MLP neurons of a small language model. Each row is named by its layer, matrix (up: input weights; down: output weights) and neuron, and shows model dimensions 32-159. Each number is 128 + 32 x the weight over its row's rms, rounded and kept within 0 to 255. Numbers have three digits each.
After each neuron's rows, "fires before" lists the tokens most often just after its 100 highest values on Wikipedia text that the model never trained on.

L16.up649:121121121089082167090127127186114083157129166124126101164131111123093105120180154168118145075155091147128122160140106123155131142155105108133130146149135108099137161120181147166213157134101109137115139128128121037134181103116113159107117109152122186092125113135196150130115112094127139109142149148133097153083098157153128163091109133155152162080125168138150064107183133184117146120102
L16.down649:081087115107105102091098172100121143161133084098079118108145120107072199126163106119092110116083129134150171148123165125188148109150135084153159161121180149104199118134156166135138137118100175134137131132102118076157108174122087135137120060143192142090145093099096167120122144136123109174191162077121136135119090141154147147117163125186137075167123118162119071162149174129157079101122
fires before: "am", "ou", "ound", "ad", "ly"

L8.up919:124131142118088132143125102092139100107115101165124116135169129099138107117125183119122067119128145133174140071109090164103069108156129068073133147133119174096110123142141072099158113135143114143116131081104086132182131110104187124075128127037169106110174136083108137116157141131091058125105115103148094124118098189094127087179099134126122148154133091121119131113094079096152084102137
L8.down919:124172124142146132241092136131184128131128130095124127153127134087182106149142117191157107126107142132169125074086148156114122133090113127174118098104119151043075153154143124153097169083174202162103084124092096149135174066109181107162109107152150134135092179062120101129133087116156149125144118102123132148125152108108198093110096132142123100099116142122133153068079149150142142119140
fires before: ",", ".", " in", "\n", ";"

L4.up667:131146196106203104129164037182108118156126125143055153087121178127150141094078110152161155108162096138107107154175137163108100130135173114109146124098063111116110117141153171152070101157118122140105122156074116117168111217104188146040174116058156140157118152160182164116179154151164078103127135093191087135140120152124160131113174120168146094164141106109088146117113119082096103112116
L4.down667:115136126145147188107121115041161046126082125122146096134138112112136084149161164079113155122187140155144097131174177132050125137174182121124129106071121086137126156118128137136111150116128156139107123152050121141127059175144140178135144108172137155149168164103096098086145100124151110149167147103113158117097136189166097128158124159143092110178072099131134199121119125125126091145121
fires before: "ut", "og", "her", "ed", "ment", "a"

L4.up252:135115120137155109082108133178111129094148167113121140118118103083127191125126159222079123096155138083118132135159135137093130162190050135109097112085101128196110202168151150058190140175134107160124148121135131099096149116185175148154135151142069146113129139144182152089063128140111123146145130158110140101106156106121157116141122116107173162086148125179091129207120135149108110190123
L4.down252:158118161161159131070103130118152089156145126148162082179118076091180126141129079151148138102028123149142102111099146131114198134129163069152160219164136223116124104106093129165062101057138122079088104152129153146116138094124161130165070131122132106132143133171075119134169185136102140162115106073165145050160138157112066082133153079171171103132116193098202116118151107041096144137065
fires before: "el", "al", "s", "ational", "ial"

L2.up172:087155097193179144132176069081127148190128181114130147160093134096131069133118142113166092116148134147179154137089166153093098113090095139179152090080134119127139091132089188183138095198107146158120129089201111142140138145087182126115184157113181125126140179116108120129099124150119113057079172093104168100148131090124117088097163113118131103191122075178104117150145148122132161133153
L2.down172:099103112124107135120188149166149110135105169097095129147099147069144106110093186094166144122107148086192146140148127163115107154146115145124183116142188115112094063111099141118114177121127117181173142093165117122137061140136148108140201171096127089109130131078091120095142116134128141113154167175094100085092154128149113106165192113144114146127153092156116128117118114123103079090159
fires before: "n", "g", "ed", "t", "ts", "qu"

L2.up275:125146194154205139153096090139152078158085127066107122070072059140150126140093071133123077065162092131086077127094132120105106125112134158168131145090138088212137156132080150120144110130081118161092099172143134169109166168101105215108110134090115098148170129126135154142116124095171131104061146153066134111107128079098117087110172190155103126151132116108177166188118140124178141118155
L2.down275:159164113134079130145155143170174132136128111110117106125145103118137122213080078155165125137129112102121083132103111104156129129134123114061127101117112129121092131099129148119151172140167150067148126098166131143081115103139149149148128086175139051133143164111097122087169101172118153111089128122181116166102139065146129074099192091194076058127139159163050136115087135171102142131161
fires before: "s", "ed", "n", " of", "ing", " in"

L18.up283:147156088181125114157175104164106120135114132127128121133117117111166113131158203152155086131144060161119170105160141141115127117151132096145184077091090172052179130116120123110130168115086090148122186082172125123142111120104172167147155098133085104155126148146126126144145131185118168137114089106144109120165125114139133105142126118168136160119201091184127130102145131129195132209151
L18.down283:130110138152115118104114141168085146135143204065137142073125099165097121111153159107101160087153170219104127120129148143171105132159106144083128174180172099152079108147154091131154127185119089146184085108130148099106134183116150169104150192145163087090122136064137093186059060139125088155115134110152119112185146136204137164078116064127077097034104097122163118099158134112119075117128
fires before: " |", ","

L11.up515:162065144120153095162106039133121096153161113096132113160101090074148139085171180127115127124134141068134129128131126161119165117087138056070138158141125102146092111112135171126098150113140128178177170102133151095161135143154077152132142160152170142167171154173103120122085126163099125187129172182132088081089132152121159100131130073073138160106192168095137141177106128093107085117156
L11.down515:158139130086134130130121072105141091130122098131094204167103118156148098110157105101152108183131136070089087142110126135133161154107130139098183142127122115143158121121160103111082166132122135144100153105128150156170074126096117134220110128108110100114096153121119139066172145130122167162171149116071091115090150050126157110116122136099090055162101117101137101165153063072067146144102
fires before: "ar", "ild", "art", "ang", "a"

L8.up980:139158118128111165155155130091096150145169184113124068218132149109177122122104109125198156100160111185070147172133172106145121149114200091119108117144053163151123124128141112187168144125102089122163099159107132196139108128091072227106123129102097099116138112101087096116156120098103169105170133125133157099100088161130123128088130116141103168133108021140112152141150142156171157180103
L8.down980:110157131083185146158064078170104175082130150070136146059139125128124102170119155153136097131128124138121079145180120143095140095080123138173130134108116097134062095143156142113107160145115184113082114144020184143111165138137187110168135156172135112034142147123102089167171144092085098161138165135130114134117111097146086137142108137081081184077144128122113135114128137152168112105106
fires before: " |", " the", "ack", "t", " a"

L8.up731:130102096133169113139079093115085138100137193060139142037067139150151149122090141118145180135060117119176084091171123173118083111110139069171114071133128096127114125164072116088136117131114139168066124145109149118132202085122140130064131097125123161140138141143197112136119086174162109193186148109138151124156131129127132212144164144154083148159077153126130142096146125138121087092140
L8.down731:174131186107101135130133167150144133111100117096094123107139130067059110122155108130097139106093130086078121175118179070118162164106125146158129125136141124165208108136118158148125080161120158071127175147173165117105091125137120145172134195124122107123129092111147119154128068088192071111105143158108156186086117155156165062108182117176142092108094105174156106160166093098085145114149
fires before: " ", ":", " M", "\n", "i"

L18.up160:115066119119126144075140113163128074113109126087169187179120159078098146150120128163153046087152115098122165115092062141109157102166149104104081167102122074087154105144169163105041121097127135170129103099157144110110074109112112108077213110163100150100138140229151145113189194125146187184126125173185123113091152161119125103112152111107130144153154074063154125091121095134119154163154
L18.down160:095145107143187071077157162081106081159132141129140160124126084125129154104084162118178183078117140097175111076105110120099083129165138086155168111110180125126116129160162137131128157151091200118110133142119150111144127096123135154201168119133178152091115093173147156115078152146164136088171139125092112115149166153133128158070090166137161170080084066103120156106133172093146146113146
fires before: "y", "ies", "ents"

L6.up493:112165097215099130083122108137129092133131136120117156054103156090138133157170080159066097157138079150197110133076117157138157144105150096153122124112125157071136137097071116120127131115082149086139118142059178143151166114123197163052184189139177158165133108154137105120118057099118121152131132113138163078102113133179089147095123172140144111088105149157091112109151141084113094132133
L6.down493:126169156117133099131086117067151153117152153110202091161141117095135100114050154164174128094126155181150103116134115095145178080087116081135103080142157084167190111142090072123119140081158132095090134110109142153053129113118085159172135145110074103103089232168105143100085104138118130114110092157151132119134112138182100099139132165100184179164125129133134128088180078152153199113068
fires before: " ", "-", "\n"

L18.up830:078173083154092091155132172135153156127136145089138125224174169080136113135149090125138122121140097128099119163132118133131177141113064100114141078093097086104116129101112175058110043146074183115079159121117076143119104146147151178139111163119144181158118136185154118171160123153107137051112125125133178084144157125144099094176128160195105125115125078144117144180125078086152150159128
L18.down830:095101160048132112086182127135118141148099130138070113094112094150132103100106135056169131100161140180169132153176090170152115131095100127141077119137111138131125150163140111128124118081127141153141131120131175143159089117094072167090120145117152080143104183161134150121158101082087130141148141156144115108149153113146101183097197097089128169075097053203145137137135119129143132161136
fires before: ")", " ", ",", ")."

L11.up913:163122080098103095116139061105146122137106164140114130158123178183093136119143152162151098117088114148123052100063173097112084096135071072100118129146114073189074117108133192147125185128133090142141158141139124125154159134151135144130086128111135086125113093116122150111131203110132192170130098137102055091092100172141138172120106181161132154208164182132100146155134079132169118152197
L11.down913:189174109121140154148134135123171050094100078123128171139120086151130103158101125104155170148122076113145105151074161161131164125088124104078126144115175128103096109171135148052121163139100182100157129121156111095132120154178148123151119170149135167120173132097047156146154121132109138082083121154093114054111159159083130117109095158143103135117130158180115153133113111126153201194193
fires before: "ated", "ation", "at", "ate", "al", "ates"

L11.up731:120169196152112123073124125122073129123116132021087108098160115115116109129151095108188106096102071135150142154144114179092158156097186132163102209096152122128156121106134160143172159112093115075169131114049126151150144098175138186101171121085166162100127201097139105145099147167151143055153125096131118100148105150147090122156130135139143070145159170108139140101089178134116137119120
L11.down731:126081160113092125069106118180113095081152139169170139168113071152066150084105151101094145090132146157092137147152134123115135173139128175178065183158221099150109081110173097128099159097096118062221165151140101147131117087115154196107122131137103154096138130086072112142106190126166144176137052082128189098155101131123090125131154071117140156097104143163148103171175127135091079103052
fires before: "d", "j", "gr", "v", "t", "f"

L8.up781:140137116147161144126116118163170112168129166133127112152098135152095091151110134123116068125133154094135179085084154060121114140115182121135159041104117100085180154146130168105152097116113111123073102199088133123138153082135183130119100160099139156153132102076098108141145159142055162179135145165111079160113119147124145182076111163130086094170153216084108156101102147175202127132122
L8.down781:121135129130154086122155176107135145120136114116132168125187146124136111134136170154154147175109129100136129101128219097097189120115139124156129072132123109061087159106098132203129139133165143110081093194150118104092164084132180147125137125089126027125098152089083119176146106148152192154118080139138186142057167112126160165066129128148080108156120158119120118073086173125094101179170
fires before: "\n\n", ",", " He", "\n", " (", " S"

L4.up276:110111164119125142099086156120148154136130110102137150152129178161063100112118129100166083242123082133134204154137102117115086094126084141149120141149106142150116138126097137147129217145163045102137133130124138178160150077116136126081139157061138144129139137143168134133094102135131178086124136144133149055122084143130154107079167146134134150095176110119141078089074140144112164093128
L4.down276:155118181124119176088116122182128147094164121137138118157136150088109129127065157063134122115147104159136133151135130120139123121162094140147137118091117157140160109121162125082091098147151132124137089143105101106131146126141162218126152169137091166078110194138083118112111117057134131148170095160099144055191049142180122111106126097086182103142115109074116187104098159130112085054147
fires before: "d", "l", "te", "t", "ss", "v"

L16.up792:161111192087125113134080114145138135139126134147085172113086147111158123130211119125122163143137158072065156123125086104125141112107100124139165156076149109160081072149128202148162126145149105108092123173122166151128171132125146099132145089127124159078118140173137079156188159174160113113143119101148126115101106078135150146119115136122065090117166099074153134091109159127133142130131
L16.down792:096152121144172112162084129063157116109141139088071114157109121196179032121106123110128235149056152127170112121078124136169128110146135149116167126151110095173112122157119112097130103167138143102129130078133145072077088155117174097151090129145164088082083174076129084125137116134119142137163165135159139095115107105127141149132087099136106121114138180143172137147155103092063104201138
fires before: "ar", "ild", "ang", "art", "amp", "r"

L16.up185:162077114170132144060110197183154074132125156108140164166146124121120101119106105082173148114137140095145092092114114108136095146109126102119118133144104121122133144137177180127160098158155091107113107142133118135090091101101155113084183178184118126123165083232099134098122187193119157139119071151127067155061143131151106157151118134069115145120179097151102109129178118132131136048130
L16.down185:125132115094151096167155156102119157077192092138144138086137151150143141105112176142202184133103099130121118110061160133157121093120113107155119122109163092159093107189102098139165164095163114148155106114171140167105132139106101141124128139094175082101119142152112053139123116124201199107130074174151111098161127115106132128094103106095151161164152123102111206122162158095125109088165
fires before: "y", "es", "ed", "ing", "est"

L5.up257:138129093182087099102194134143065138147127158128138135148140118121110123142127102139165128107117109101169134082173148123107142167111153187064138134109089093107124167113117118130174077141193156124106069123088163198146110126177148078105129113133180117142137164086122150164123144116090108111104075101089113104130159125106130111075085144136124168103133161141123102137120103096122175155139
L5.down257:130123166159124084166190131154144186103150142117152128117080118164096048106152123158139204119102198118161156097169179089117162142179164167120127112138107088082106127116155092122104115151194102071101056111062166181171178129107067154100090107154153103155099104102125165194105144103057110093084063113118162129104177043133178141127151170102108092109165151128132155105136100138071136158137
fires before: "s", ",", "\n", "t", "7"

L8.up313:138086042124157088114119114121130132085143123120113142129125126128155117108117139144109119121161112142136179095153182191160062149144051142100145160153115190055131155125094102154115092156119113105145121123133146098152168179100160103104156090042113115186139171094099108083187087145152116101115080152117108166118124145104078108145132117188109136116167118107125057160127127070142124125187
L8.down313:106177136107134145149177085132119137117087128100212110124141144117147131148147090129131133139152067108128131125054090128117147090108125100141152153144148104109151135137166149174124105086178137122104101128042105200116132102163197197134170191165153105189135092060115117113162167083096116114123097140131152099140134111121155101157128173059135147172086126133127175093110095155138207172098
fires before: ".", ",", "-", " and"

L16.up30:135106107162129138091093132124130156161151187103137112164163138145104160129129162193092197089136132104132172104170098099149172121128093076112159062131167130129148128126166098087091167138144124127135129089105118147156171157126116111172129104146140094128131086146173155125133152114117190127180139080105126103132149167160201176135125153080097164109175147042125114175179133163103094105072
L16.down30:153097157112217117139162120117092107179169129095168101151134145156131134189147156147101099137136082093104118176131115126103161060148142110159098111110170154129115055137168175128112169176128070150084131142055167132146165094142147098107161097054151135108177164075120118044131109117146134106145128178066165112103113116132170222026104117114104107173100154119119108138144157126129120087154
fires before: "am", "ess", "in", "ap", "ed", "ime"

L8.up537:127137156131093144089166157162108143198132178146159105156139154160117170134129114109093129110156087103130145090129180159150190168136173105126120124119095154117126124119110115112112124127068135146141142106119169214112084185096084134131122208142143163048147189075106084108137057110142149113084157133117106100143101091083120127099149136113067177131113104152093130124185156139087161074131
L8.down537:152138156121178123128131155151113135022127127089122091136146154127139166080138141112119076066120133186126100152146158118116139103083143135119084139118184158154108164162151108136182180065107128121135112068149151173020149103179138113155136128160160131155128106189135184141080164132129199123150097123164113119194116105148091176153121181174137065175112113100144112110132086149114143181136
fires before: " ", "ber"

L6.up374:145076193179131074157141183097102111143127168115093140131099168097078068090148113161118095133174113137152115163159140105083130103110078057078151150132094103192088144175126141136119184153159158103102150089132166162116070152121096104149175099167138127102144168112145164147150144104115127139143141119194166126129086108107152109117179078152136188128133193113131143100130085105129141102121
L6.down374:082097220130136093169139107136113119113081105108093137126124145128123107103167118079095203163154118191157138149118198142100174099187139100133104179096139109130151172187136137088155164160120127124105136069106185082151077157117121170171138092126105108131136109133118124104142146098076125146142095070111160119180140152148129109148073182150104140126107122080149152113143127142116089140077
fires before: "an", "ar", "p", "ild", "b", "ie"

L4.up728:164160117146211108130111150148151112138095157145182136102108148159147143081094120101130116155142133104137122139166149108068140093098129098104160153147114105178095165147118120137144108189108139136145131141132130113120140116152157140122174137136158090081108104173194124110104045107158087125117163049103141108100165078100139095134179140083130112110119173107102104097115023121126133152135
L4.down728:159176153125122137113092130091162116079080089105090085129149142144060140098159132183111141067152093174111122128117151157076118137102111127105162136083124172161065173134150145138155173108118158108142124116079197082126035211100129119137141121101167124151123118174134130130169097062128098157108150150124130117084121119128155126114111160185085135120066127126103129116134139099111098180148
fires before: "og", "ut", "ent", "ric", "ing", "ate"

L8.up454:155145095143145131189145116135122178160073166177123149130138147099112122154066158143130088075159068152124093131138148092155176098129094103142115109112155137132142127114085148145168143168130149162159092115165088154178165136124139101132123063153081157158154122160148093177142076067154121148135130124146116115066178144134129142137155043174161095129120110119151162086094134094162124113103
L8.down454:113128112158143143072118197137075137122118153137090137128092145127109089119108117118118141055132092148165119157190147102134160112137132117113054166152096117137111093110073142062091074147178131158168120094137177134173191189136172108095078110240164150109138109133125139106139164111152129104159134094121142123169168180157093091060141114114130134103153123120111202127077160107100117141092
fires before: " |", "s", "%", "ay", ";"

L5.up805:162103157139123170073139117188131136131140147093076096134093085106187102153161184091173139099106075071103150118073122096119103077131150141084077130134128100111115111127081148160120109191101126163117072104156117136145090163141087148086146170139155133083103134138134110157146134058131119157138126117132157136119202111093134217119102155136066185151146063170166145082081124088092089184108
L5.down805:218209129150141163123101037164143130179113148173093176091091078088120158098127144128122148176138159126132108161165123133111141124133169062093115117114099124149166077100080136113079098089056082169088104126116120129141072098205052167111150189113119125142110102104079118120131146076142154097113134120097130123136090145104118178125114094109165102101148146164170118122085091185118132135051
fires before: "ation", "al", "ated", "ity", "is", "id"

L18.up545:135153103129110119129155185171170172129149134116104062150127091127124094109165093163149092118144113074170136106080147093136144136137130147153182092129070097129128128143151074130111076100149176136148127095107102182070124086105175105080168074116108086110192141128130113131168127146156177208050147184134095119152077153148106117140145105133088093165128175146119147108161181119110097104068
L18.down545:140126155193126121104126119140168189160167104125140169141121116127131180120119113121105138110105103163038159127157105112110168145104124184086113138098154112122096101143156153121159183123119087148145090113123124088179140177122114165137086144154084154119112139111164126183095140121103086058163142079160164069168162060179120162128117116093088156085123087134121127169078102120093154101209
fires before: ",", ".", " and"

L11.up125:126094105196141136123121116172083089167172121140089087176080126114131143092174176121166135094052100132076159123135115162152121142136079059076090134121113124173132138134130098152112124164164130173127130160131095127098158147202080081149115122175094098115100081119123158140065115074116167165099139070115107164144232099137112161129107163217169111150148145124149089113131090125117064128122
L11.down125:097127065146134066104109183149108117133131128148135137181187094127140132174214113128147121139103143158152128110148135121180165169112074079146135146118123157123184125104119133129139173115133110125159084164208063104090168130184115063121145149093141149059155107126151133143115119083098195136088114088092152146081150160111170172125125156164148175111147136167149085137157121127113108167135
fires before: "ou", "ap", "ad", ":", "and", "ant"

L2.up545:162109146147123140142074155136167171119136165122149137135111156148175109138157179131123099093119100085073177067116105134042141132112122161128105130171132112130149148145200109129113161146136136124119105151153097137096076189073058216084132153176146157118136145127143161128116127115131092156163123141158140159136126077148128167102116060125129132128136171131157072158079095098089162129102
L2.down545:125101142071168155109112094072141152138128163163072152053117127086153100104157158138171134122169091173126159094103092099155060168181080109156185154115169126095131144124148165117072150055145141190108091157063108146121077131102124183179182157193158107173108133139124115156188162160154095133163125105115123158173133194133111075056112163172178136117140156140122098140085085115123166099087
fires before: "ly", "ro", "ment", "n", "v", "y"

L8.up195:161119139130150161116177079126163144182124124116168118110085091117138091126193118207153127158191078183176101068107123163089102135123142114084094137103179114139105101108144183127164117159137059126164101085105110152139161083096148133121119152156174090161064126130157103123089177101112106138125131163169137090117096188124133126113145100142198147101156082170171131146104152153120076149138
L8.down195:149181121142165124153135128149081094133085114135160118136147100160132178125158166187102113127155157185096117069152105126144139069187149102108166171192146143082133104145185050120123128069138110160140095161071102071098145169159104100167183116129127152131158113157094083108110160108153119117084113090121120131112129092125155177110135158149169129119031083096123138189132106109089129154090
fires before: "\n", "s", "\n\n", "ib", " |", " a"

L8.up496:166133134133138121153127125081125159234072145139108147150105101128169184163140157195106109099118105082111051120104133089059109114071118171130055146166150145156115129131118076187140154137127151118090137114120116087165116159114051170124090108151108115110155131141119136136124184152163127098122163068127124141141163082160124164121139171059112183057120133172087116213125198104137115119121
L8.down496:122059153155118123133135166139158096105115214138194197161125094107098088168153129190101155153130141150066113193125140169101172157094065136148063086097076134111058087102159132145128113111136112097096134136127118146122149197102109147077123095134129127191127156118177080118125145158146175181127115166047167128154120118134082137169110080125102108121129124132128142154125138084142121108152
fires before: " |", "le", "v", "er", "ent"

L5.up729:097137139111128085155112120114165119108135109133161073094177084166090066157138163127124151088136150079107172157092128114114183103089143110140144080141126143128089086063212125101147113140172154095121126198125137127114148104119093117132119186115139121133103096100126171134184128085176090149067173167172057123121155177133114156078106162094143152107144162088138072114106219116178142158125
L5.down729:121166195051112161106149122137140081140124159170129132099153153153129087158128126093143153137137126103071115076149145148089107051174162168168132128145110162149087074126192104128094099096150129097168031159074108158101065145143144164128172109103114036155112083110131103148143081082145139149107124150118094073108161126131120178109101165117104145129173156133173172139129154114104114155150
fires before: "\n", "\n\n"

L16.up559:129127185092155131086119125161166107173047217127051096183143078171127105156093219093191098094140076101148132111131120124151146099136168144106083152138119114172126164102104102176066155142087068102152112150073125135140138196130138159164144142135113147098089111133068122149137146144152149134095147026124143158165128119138130187144190173154130128107135146131108186128124121130138166157082
L16.down559:158144074147107115126147125165187111105083165157085165142146128145192139121102159084095118107125096120157081191065157127155098092088077159109194172125156153167119115150092042136156175110166141074143120139124147093167156202149089080115089159154107111161095106095113177174179184138174158119064121115040101133074116110088070126131115134103108152131182134147130132141105077143126160180160
fires before: "ed", "es", " |", "al", "ation", "er"

L18.up447:107106114116152121134142183134175137156212110112092128142107089170170158124068151129090165133129156102098111152099138171056139163158088114114137105136190197130120146167100145149199142167135064152135194173186083133080138100132122135153133113138125123113034107079160097127195136125178153120154146120069133075150171064147116086103191173113114109119111081119097167109149146140148066126164
L18.down447:134129136150127123120114109133088114122119138140129103124110145099122056084114131105171089201154109084143143102173130162109122125149049166167173172104136122143152148060159120123100097103133190144129116165077134159099102161133105113106215110097156093088174139088149128130112107102159074106155174125117128097150096149133130127202150198123120107185169140154097161196046075158119128101098
fires before: "2", "1", "0", "4", "3", "5"

L16.up222:172141086155075085144137203121112118149154111152127134116074125140151100204171133172146134099122124102100130147135149173161151156094098155114092126059160163147160142128165135124124073104156007126128141121166171211139137127138135098080121136130103104113165116124140156199172144152126147087140114151144040119095143196168131140078123077049098109135159120149200095166135158169165131075126
L16.down222:177149107176137118066092130135099104109106097168033081131135106098131102118081180122106102152165169136094076163118161138115144097200115102135166122131136206112140102126138127150146151123101115079158113121133113152151159178141135114144132155147186153191103142189139150179117078113118118090083077136118102155184123143152097131169146121132077122158087084167171125161111075119132150089092
fires before: " |", "%", "s", "9"

L5.up59:139088107097118120091156134196116139090159114120086160119110157159128129134097101125168097172070094080127124102073127084102112129168099196147135137115143165139135128137121167136126125126180070082149104122124147134146158146118126131101172177118134123069150133201100136097101174136128121104131091153123113115116121158200120163085104113096111153080116171127118160172128131113175125158136
L5.down59:154117169105031131125096115168174135083107099131082141144147138176134123110072157100146140116080101100089113116089138118075126152077103131159151180127121138127125097111157145130048151130082112137180153122127098126116134136157098125116145162102117136102139172204068095021107129143174177097164110114184136101160118099172158085139117154126096129070163178097171168175166118095121048139131
fires before: "v", "j", "d", "p", "c"

L18.up29:195118115167137115077104137081131155076180173109112052177131143155147129118112063129148100100131128131111119168123106118107136142111128085100036128104084115088122129173107110107117042154160132119173096077130138125093164168114133181119138130135097120146065126140130128156083168075164161134173170150100137096137143157154146126129078214120111125187130153057153160180131113147143097108124
L18.down29:185162139138059100098138080190087169218123131093128113104200100096148131174127080116097155129146112154167108091123093096076113128175085108087153171154126130102131194122080125147225094139139093112176139084032133139171127111139122113111123091142115125197159100156192036107130136103177186106148082140141119128121123153147155169090107085110113120165115146158159084098125136115125121081129
fires before: "in", "iv", "ime", "hed", "ess", "act"

L11.up611:096131107152129190115118109165134111145155091097141120142126156114110144155139156094106072192138114143188160145174111047121121175046136077097144090088130095094157185114115114114129139091047174130140181171152143193143131086152146147152094145159092064148178135150098099179151119115116113172133161119107027081172124103143101151156147153111128111137147120187139141114180136100154126174081
L11.down611:124220156068138102176116114067089120108133148123145156108100062121142157100176109099128132129157120144083111095150126117171135113153119150158109155153131144165153133122158120180132175142146174104142158167082126184095148219119206132141139101147142099143122152126063101088077095133161146136044067115125127094117148058167120094132122137089098156151106135117074117132116128142091142091152
fires before: " |", ":", " of", "ite", "."

L16.up712:083162126149173140187103169047158103103120138116160167147067144108109117134097113101191181136110104121173166103125135119149117163145156107104121103181124172108115142138150103170153087145144158190093054103134094109161209124158149126197147086085087113165119108125123173144122101154109143141095168146069139133125109148236032122162122079148103190128102092052189144140145156097118128139140
L16.down712:115126109080069115114141120192175160090044120093147121133183108152170108143112108112092113101110186162119142151141185129096145127114102158187152170108172089146166157103153116113127113084105148155174109122146193175165129100122179125098113168144116129177083180089081190073122155191170100133119113118115134173213139154086156077161152139086095099133081120121150105181085135139091127097090
fires before: " ", " of", ".", "\n", ","

L16.up141:164188085090122096083122095166137084140125158160131110165151148178176085068145137161122164117121120153216137126134198116112100128089121128172092127128130162120084089112152124111146162113167160103134164135126139124141133132126136185167153135085091111133123147153150076171090069157137083162145129150135081148112128078100139131102114119151064162089112119170138147099120094127132133172198
L16.down141:147148149145102166173192153111142129092194118116156138123086116108174150114160064114122145144126149123166150133082098102150163153110112098076108121164122141185157104085092151136096120115111133132175139139179117100128127159130141108103132095176106139112135101141147153170118119106064085121107103124074171044096178128098143203057096109124140105122127128133110121134132097109132147181115
fires before: "-", "ge"

L2.up151:122090153079119126116162069133111127128124108112145096129145131167113132147152126126155130104135162077175150162089074125106145198071089139088094077091138086139145060098155103141131179202102179124094127067150140085169077151088110145157095065103157130135144141120173134164142138064079156092154101097143155159108175111134163186133108153088142128123160171095133147099144166184141107134151
L2.down151:027126104135184129144161136173122111129104056116112158147130156100117212147204169093130113060127091174163119121108116076057112107126171156159180140150138113157102168143130114122105163103125131120119110089084116131140116147140178145112139160137130104106062113164130064145125141134172138145079170168098153111118090106160133127169193118153091142071120057190101092137111056132147135128064
fires before: "en", "ed", "ely", "es", " as"

L16.up781:180133120134149105144117183113075118132104153178116174140178185141055109121139119131092068159122113120077138083111123096113070121194068165066162058175140120096062123090131143078152151108139136150129128155131118166142119089154088074188145184110143140188110141181094110096056123152141104112136126176093166096136060121091110130086059129105158162098163137083139094192103130158163143147192
L16.down781:135127144149144133127164147157118084101114122120132110099078135135143195155125143154172120124094151090104102100087107186170155138180099069159086171148065150105104102100104151154114161103150187159058188110159088097082133164049128104115145086072089137120108088166083122140174120167169136133083114083186046138106161117107109092153158094169193125118140081121164141111106121089092125081106
fires before: "ic", "al", "y", "t", "ical", "ational"

L16.up158:172077169084144123111097156150146069167202119102132135201114079093081131094107149124142115157139139141153131044155158121154135139108100149116169124146129127116100102123114120159127055148085156120190157148113068154154075122129188156149145099084101108079104200104154142154101148143127147160100135127101116115136078137135110150075111213102175098205155099159139120172081122149129079130171
L16.down158:150187212112128169111098148168109095142097106136121164157129162125137114133053149047134145139125230093169140159100101151098125082189101147156138174171125189150119180128153036158152133143128118135126151102161091138091105144143118120147159108107130108125086150087149060100106174109112120122127054126129113102154062119151145172113124162075148114152123141183152155147083140114124120142139
fires before: "2", "9", "8", "5", "1"

L5.up382:106093138111112115146148113115145063118137216139156090088112100169136107069157105095184159089110108126170137131212112122134180192087150114110116072129115115116086125118147220132133121198093134063124141139153201118093126142119113112082120110143126066114145206126102149140152106122157115070135076160137116107185129165119115130110176175113104127123152145118117117150069108119094136126181
L5.down382:060152178150142116189135126128070119089168080106127143143109092091178142086176141135073174160119071156108139133110196170124110126102121085132174052213163087144186112176137121143117118117105123075136089141135138079151143128103142133122096124061101075100150130145103112129202119105130106124127142164155135177141121103109111071150150095130086080145101166081158188087109126139140171152158
fires before: "ed", "ing", " to", "es", " for", "e"